{"hidden_size": 192, "num_key_value_heads": 6, "vocab_size": 4424, "positions": "rope", "qk_norm": false, "init_std_qkv": 0.0314, "init_std_o": 0.00594, "lr_mult_o": 0.708, "beta1": 0.9, "decay_shape": "linear", "final_lr_fraction": 0.0, "batch_tokens": 32768, "z_loss": 1e-05}
MLP neurons of a small language model. Each row is named by its layer, matrix (up: input weights) and neuron, and shows model dimensions 0-191. Each number is 500 + 25 x the weight over its row's rms, rounded and kept within 0 to 999. Numbers have three digits each.
A block is one neuron, or neurons of one layer that tend to fire together. Before each block is what it responds to, as a language model described it from the Wikipedia text at the highest values.

Responds to: Final word pieces of verbs, mostly present-tense third-person endings in plot summaries and narration, as in contin-ues, dec-ides, return-s, and occasionally -ing, -e, or-ange.
L10.up206:470502501514504507537506484486541501455466565519481507474488528502507486498497567492481500506464513470488500559508496496483496541515505521512491534500496506493538531523508533514476478448475520500501500503495503459542493483504430514525496473503459524499516513489473530486567530451493499503493476526529485463510537470468457498482488478508460494469481502507513492481485514519500526518514499526523473507489487474541473541454513490518471560496480522510507493516516476464487506478477510498557491548511519488510511460524470518473476477503482488499469546520527491461512527498493562468
L10.up315:484472469479532546521517456471532489462504530459516514491497505509499487455456511545525473472482509467497488537468469488497491541503467510485514498496458514470506478507505539446533492470498502497515523467460483478521520462496483512508484454492486476511512502484512519499531503488530486503509488506489486495535539501523512528519525474519486504462486462473511493542470476500495548490542508491495449473514497457503475500506513530506444530465476494469543514492540492410496519499503509528494523525473524484532489489509544500516458531454507533492529552522502455517509511495506502503
L10.up339:479494521429481551507484513468507512470475514495497557503507495465485489436488523507514522502457550454471488515517504496541520534534518525522501478487531469489548547501493524480508494468495502477534530505503483496513496440545501464491496470469516526516500526526535518505506541503529482486478480541486519489521500490504492503568519483514505524499494493463531519473473487532483531518526461486513440510551506495469455506504504495490487547494504469496482464469539511477498489482520494477543505472503489537499466506496504504465463512501487460505496519493492493474524458517527503461
L10.up487:483490506459463515548511491464526466483472553495492525492512533483520493455459546535514544449507509486510475522502481503456496503491510484504515530462487520500528466517574499478500508507539475459491483532514476473518501516507482517506483484478470511485520500522484509499514528493543501544519448500527493465510527478499480524572487489481498474514493510476510506529478504505493551502534491492500478471514503449504457505430511500522455517461472520486517516526512524471498538514480492476546493515488485540522506480521513499505467478513483503494433522518506494525500525467538520516
L10.up537:516520502465480548498479484485523512497491526515523525516492508524519478476488532524464530554476539514507481516494468511533526511534483491478515521484524510518521483510505498475512521492509466450514498506513475515514493498520522487479498482467510497473501471527467523506542470492484493500531463519543530497473493496526500491525524476505543503494510507502471483487491505523499540465560455493468476510500528428537467476493487508457467474486487490515515476499514519454447519456516481519504480519517454529595500493536518486472496481504452484498481533562481451501525485523512496524
L10.up663:506493505482477563514487487450496490517501537499510520481508558517514548485458462521533524479507509450507482551495504508518476547490475520497501540496495490461560471480447459488515494510478501490522568527464489532549494479501518477516491470514521493497506501506478522497552526496524503496478509522502494478482497532492454521531513519530525481493503457499466502498461504493467545518479480461508450439495520499494480480477495510509483552501471494466472484534542503477494495468525473466482503505483468476516528498521476489504486499464496494524514480539509508537526490521548517508
L10.up680:496446534500477513482557455471561434475503517521517548487518497496513488471485474513487510524513527479482471482515510513538525549494498500491458473478501461490513503490533479513487502463506497481524522498493488550498501493584520503487496479487528507485541516497483497506531527491510476504492485525513524507509519503544462504557491504500479520513433524469498507507460471472509553493524455483502505468486512451491496487458505523445465511537473529500513481515482514490521482498531490500520465488489464527479484481560505501515473482458525503489528525509512471522500496512507509463
L10.up739:538519479464503520508504457487507501509478580519512546507502525514508472480505525481523524508493555504498481559476473508539508537526451471522547549490493528521545526467473524504517499483511524483504552519499466478509493483481535475490447482494465510437482484511496494490522526500504511519492502510480505486512526505531461512535476519492492472479511501442486509556475510527483497537460498498514451487513482463534495481481506468531485462468483497503507442531484509509458454477481505497523505523506454488529480491477511532486485465489504518509488521518506513537523498513477521502

Responds to: Fires on the final piece of a word split into tokens, mostly "ference" in conference or reference (NRHP reference, Baseball Reference), also "ography" and "able".
L5.up458:483462507507461522471527568525515459504510560478500479515447536477492509494509523485536481465526512494518495486485506487490456503449492489537525539465489506465527481507483470508506534503494526463494519518494501468515479491510532481468529476485508506533508503511459487479533529490496485483490505503482542484511516474521526520494535504505496505480493523439490521510509462483513489472545485494499485488484526495506494481448550493467505482463504476510454518468500501497510496527486483526492498455479444493513456445508501488524533501502471480464531442512559462461502480483514538534
L5.up486:480497496493518466490461490483548494479490519517486471445484474495520470526492508500551440531503500518483513512453508500473488544480514478491516505490543527487488512502530503516497546472506495529475535519490496499487494528511472491483502545487447477524471489501503507509528512486447514507474471509505495523491524535513462495479499491480501549490529491514464488515498524508528473525540535553502476503527562480529544499518529501479521516510517467535417494457528481472510477464481552504520516478508455492501498465499530552530478512472509484524496525520523500477498502456531524481
L5.up557:494447508510492495512517549494514468484515584478507474474510495488515530545489517523539472499493500497467505506517496500491480549489509478541489526472529536490517511466499481492505513473496507483471511519488505503570495526485524488534523533477443479535503473509491534494461508492512484524469491520500497512479508536459506496496509489483496515485501525464476531531461509500504477522502530542503493517471505473497505507505545481491490523478515498545429509481515490479523483499528463520512520462466479497500506462537526546548450526463481477484495531481542508422499466490485524502
L5.up662:514487536491478480518473529492512513515476515519506477491473514480493512434528486504510460485525493507498525507471478469499475496475540490479501511491541499487454499515523520494504505495540533492509505497500495489509492491464505480474522522497487485503468533485527485511527452484495499501475485519505498500492521507485504496520552480500492528436513513506427506489527506526582472519534508531495479513527550474508503494496502519475508509496476451532416489487511436488526494491511497505487509448485474515490524465501526557573508480490468464492487510518528476434502496468540509479

Responds to: Opening word pieces of a finite main verb right after its subject, e.g. cons(ists), arr(ives), organ(ized), rep(res)ents, also whole verbs like performed, called.
L11.up648:454527493468505530522526485486538458495523505558534540512475488479499510456463508498511518485529517484506507496526454509498513512498486496510571502498487460526503503502496520507513464476522533509449516540461463501492496486516482489457507477512478462478473468529494492522501510517487498521511462512522512516514510535467477488547495566528459501492466495501500528503473509507504525490505527499498486512503523441513435472444525548492484541483468472506530519517518544493482473504514496487545480524516507511455526478497471497481465502462480489510483549524477493492502524523517544467
L11.up737:475483526489490516520512494438533512477477549514497536480489541557444485478451480494519481517508497485475510496506489481504459519524482512516524523477482475504541454508514468474508475500494523470499531535448477515524495462521476499514520485508475501497491455514459540488496532529513514463503453476520482493515549518562518487500509493506451477511511476473513507539485517528525557503501467468493492453513500476490446513453501511513451510473468516487510485477544512455515500484490485509498513524462523509488507492556493494521463497475535513485483531538527499528517515493510511510